python train.py --n_layer=16 --d_model=192 --n_head=6 --n_kv_head=6 --head_dim=32 --d_mlp=768 --vocab_size=2275 --activation="gelu" --norm="layernorm" --norm_place="pre" --norm_eps=1e-06 --positions="learned" --qk_norm=false --attn_scale=0.177 --bias="none" --tie_embeddings=false --parallel_block=false --init="normal" --init_std_qkv=0.0255 --init_std_o=0.00452 --init_std_up=0.0255 --init_std_down=0.00452 --optimizer="adamw" --lr=0.00219 --beta1=0.95 --beta2=0.95 --weight_decay=0.084 --lr_head=0.00598 --grad_clip=2.0 --warmup_steps=399 --schedule="wsd" --decay_fraction=0.587 --decay_shape="linear" --final_lr_fraction=0.0 --batch_tokens=32768 --seq_len=256 --doc_mask=true --z_loss=0.0001 --train_tokens=216600000 --steps=6611 --dataset="wikipedia_en"
MLP neurons of a small language model. Each row is named by its layer, matrix (up: input weights) and neuron, and shows model dimensions 0-191. Each number is 500 + 50 x the weight over its row's rms, rounded and kept within 0 to 999. Numbers have three digits each.
After each neuron's rows, "fires on" lists the tokens most often at its 100 highest values on Wikipedia text that the model never trained on. A number after a token or word is its count.

L5.up338:489626502473508528492590515444427545537382464473648461534491484596547535519528473528480678472490415547556436444467463414490435480505437572491492507427401456488496569516546493553532489486508469491474516481457493485512458509413448472493424458455546496592454497515524474417488575456510549510444443589416542492544454536543562461510543469504515445495565503513474439502473532465519482534411494454562540446528603536477565622486610482513420507460462466536456494502492517500509512503549532486478391497524442503488514635533515420482572514529529495510525480529382596524457513503437561491
fires on: "an" 22, "i" 22, "m" 18, "u" 9, "ij" 6, "n" 4

L9.up615:563568431450517635503472526482436555380480428477463612537483486506575478509453540478500534492561484628468465555501533403435518477453513528504530482510486451484539530469483440478450525606444568368546462455498555591509492573442448532540514498514522459497424478597463471484501542555486483609472488542542602530559416449543490564593453490543473506556536495518431510485372521486511548525455402524584502528474513546557520508521464420512572490469502490454492542499511476544461515534502500486433489556516494524509460528608469424520541631548482590487424495502429410560491495547498440579
fires on: "201" 22, "200" 20, "202" 19, " " 9, "re" 6, " pre" 4

L5.up682:518619470512483496504494489579398532498461426509498522537425562517558518505494463539562552410514453499479473528596558513423468483552467518424585523454408557546521511416513516508514462470468482469487465513439496492475454493496470489497522514488577497589424451493553518487496541461494406551421496523480580478614503452540575469485530512491519458459614538463492418426446489435526372494440466476585500572545462544509590406453574434484492464469563559497495425543499525469499547524599501510508389441595463476449590627480487495487513447552504499571545428550410519620545540558463507494
fires on: "i" 29, "u" 17, "un" 7, "o" 5, "ro" 4

L9.up574:497577438543515581491455448463426541504581497483550459488522492458622512498478519478526472513498552611398425511566558508482492572532535482495508409396435423514579554575527505550477485490479521501611464520590476524453452593485448476456496548558447455543491477573458518475501532530537556605504447558444445518561522537449474480396467486442468522524605478445548537438453555481565497512445436496642499459449479517543443615574495449475405477500522464434446557504532476511534498504438561519492509512417584543496478474533514548545516551567526586480473478433475481592414441471437418501
fires on: "200" 53, "202" 14, "0" 12, "192" 6

L9.up136:466451497500537586480591435565464613424563489496486553459397481422542426499528460470497467483438551499576419565479471491478494414540471558480507521501446450502411507507597586540530523551508581455500554480494578530480405458419539499514489523558517450575425364539504482519546602501531522456594497455523503472489544426476518414433460550519414522521539455532497459510510389521481549475484628454518481560524491521453483507493553483491464513577597416561538493454502412510426462459584542475472498525469446585581531577595517487379442510488491474518576529494538509555495535494468459522
fires on: " n" 38, " N" 9, " l" 6, " Angel" 5, "are" 4

L2.up720:448535452462576585480498508521474483463436480503486505520311536490558456529519504489486568535617431598548431536472487488552425430438558515440499464489505504476576468512514556498455433531569475367486542408464440466510514514442477450511483562505479473489637479571469450608573478474434516608560526501515506458453457483495459519489529534550586565545487511479392495561471470499523460473502466497484556550496477484506512541553525540504520437484552494560545383441537552555493523512607433478546454470475568550458542413499446431534493544577439510576602494514415552474502551486492543406
fires on: " b" 26, ".\n\n" 13, " ==\n" 12, " company" 9, "==\n" 9, "ist" 6

L5.up667:454500452571510510525543587445470596537464539506555533436527484478551434576515434565472571468508440591531450484536494432525507418530513632601474472448476537473500484607419451584452462500529598459551461539514407557476440570426457425480521506544567491510481414486493485405491647532519517459502408535465472498514510494481508482471525481528478469493508515477491510483530485432608569546383432579539495522516553599505444489441531418525496490446404401512420544507479547468500578510499500476531486427576424458491529569495472488550510546536507542538474454499500601498483616505507559449
fires on: "m" 32, "p" 11, "s" 10, "g" 10, "t" 9, "an" 7

L5.up174:537456484482603517489522503567547552504540521470466541442420555562545546522508529556526465563478554571428471503465495527416542467461515577507498525502625497545608433579394437476456517558491517462499518489545473566526418573550507468491566512541409485438476541524473492463492479521432480422587561550529538441499485516537525537500471489548506496492512482384531426507512493466514462530626471499473533508482395516437505411515481523514457408562490352569517503457536493601525499510525495454457500425525383495535445476504540514452581481502389491529477564439538353596389518546512470530
fires on: "al" 14, "er" 12, "ings" 11, "as" 9, "res" 9

L5.up55:485597475460487538504470515507435465578482480519525469493458604482465342482580435538463491562584513486627541455537454409483485495463514548463495523486587581469560593538553411513515477494465594450465526418463500516531523487396422492498478528522522491502455537511530492530540486513422512525452387451510438464554446554434479522495579550543593436540508507570499463499456486486550456536467528491531517472546555473491430563621518516477485384518425509505558509464434477529422518557503509491549464489517549537460598421484433401446559594528455602505529513557508507439564543472418598489
fires on: "ig" 15, ":" 12, " f" 11, " F" 10, "f" 6, " Lab" 6

L5.up635:425482523539534514504556468587506488508482487457548564521499448435464526553473525465512515523536499533424477490509398573526425544567581590447614505526624525512563532519480524515541412563505609458506448568517402547569461522483476513526535510542449481413537498479476559396460434479384503512607594534537481532510474554560416511447485503469404423568519503499410446509438464458571520474473490480481539567479439489442514472545464527440512486562507561502554516468659472577472474466507489466451556528553479526599588488475489539392516477455461456498511517390470466484540536392472487509
fires on: "ers" 21, "er" 19, "ous" 8, "ings" 8, ":" 7, "red" 7

L9.up556:494590466532458549460491573626381517543597468517453595488503572452579380507504451414525457446535468453457417460501471484468408533513575568442443427572502413489456527460467537590435430508576508530526442507412541528516515536504419466551478586487504509556488532529500532431546583490462421530485576476444454461604488566512516479534509517496557567489503484464477552467490450469573437449470438408501563515473495536577543473549540580497530456512529487472493501495619440527387478538510490478534552504458505525439467490636507432453524568520491553525550483446495426552523483454494577510
fires on: "|" 59, "==" 18, ".\n\n" 10, " |\n\n" 6

L10.up174:500572475516477568478477483516414570499555502433521535475408583489598406517473428461587491472576457449444466488482477513427429509473539567472504414513453456489468563498466537511431401463572595505482456516437530543444488472488425431611498496515512531468563535529538572417601485549428520573452537413516478490603464565489527412514507530588466507486535431454470545443471498394577415508450391424550580574505401519553524506531532560392523477581520473484498496528501444458430443461520500496550474493429434528512517511593533490454559573490505510537530492464567484595476487515499504506
fires on: ".\n\n" 60, "|" 14, "." 12, ").\n\n" 5

L2.up723:459615482516528571486535489590456577554481559446503520455495505530583475517479529488477589561582475579453439478505481466551541489469529580494514482486508387503555515497495478567560430535509568514480456487495531482560410551470430452527498548567584442604519493579515519470524518478418429581503503467514505506512425444496534456474554439591583535532542485435373527519551470536557385453470499400481494558475458445501499512603530474454556456451506524506578445449602496494470487377585479456440490466530511543522567543468520464394513493569524561562539525516393497543483501441460519381
fires on: "17" 26, "==\n" 6, "195" 6, ".\n\n" 6, "\n\n" 6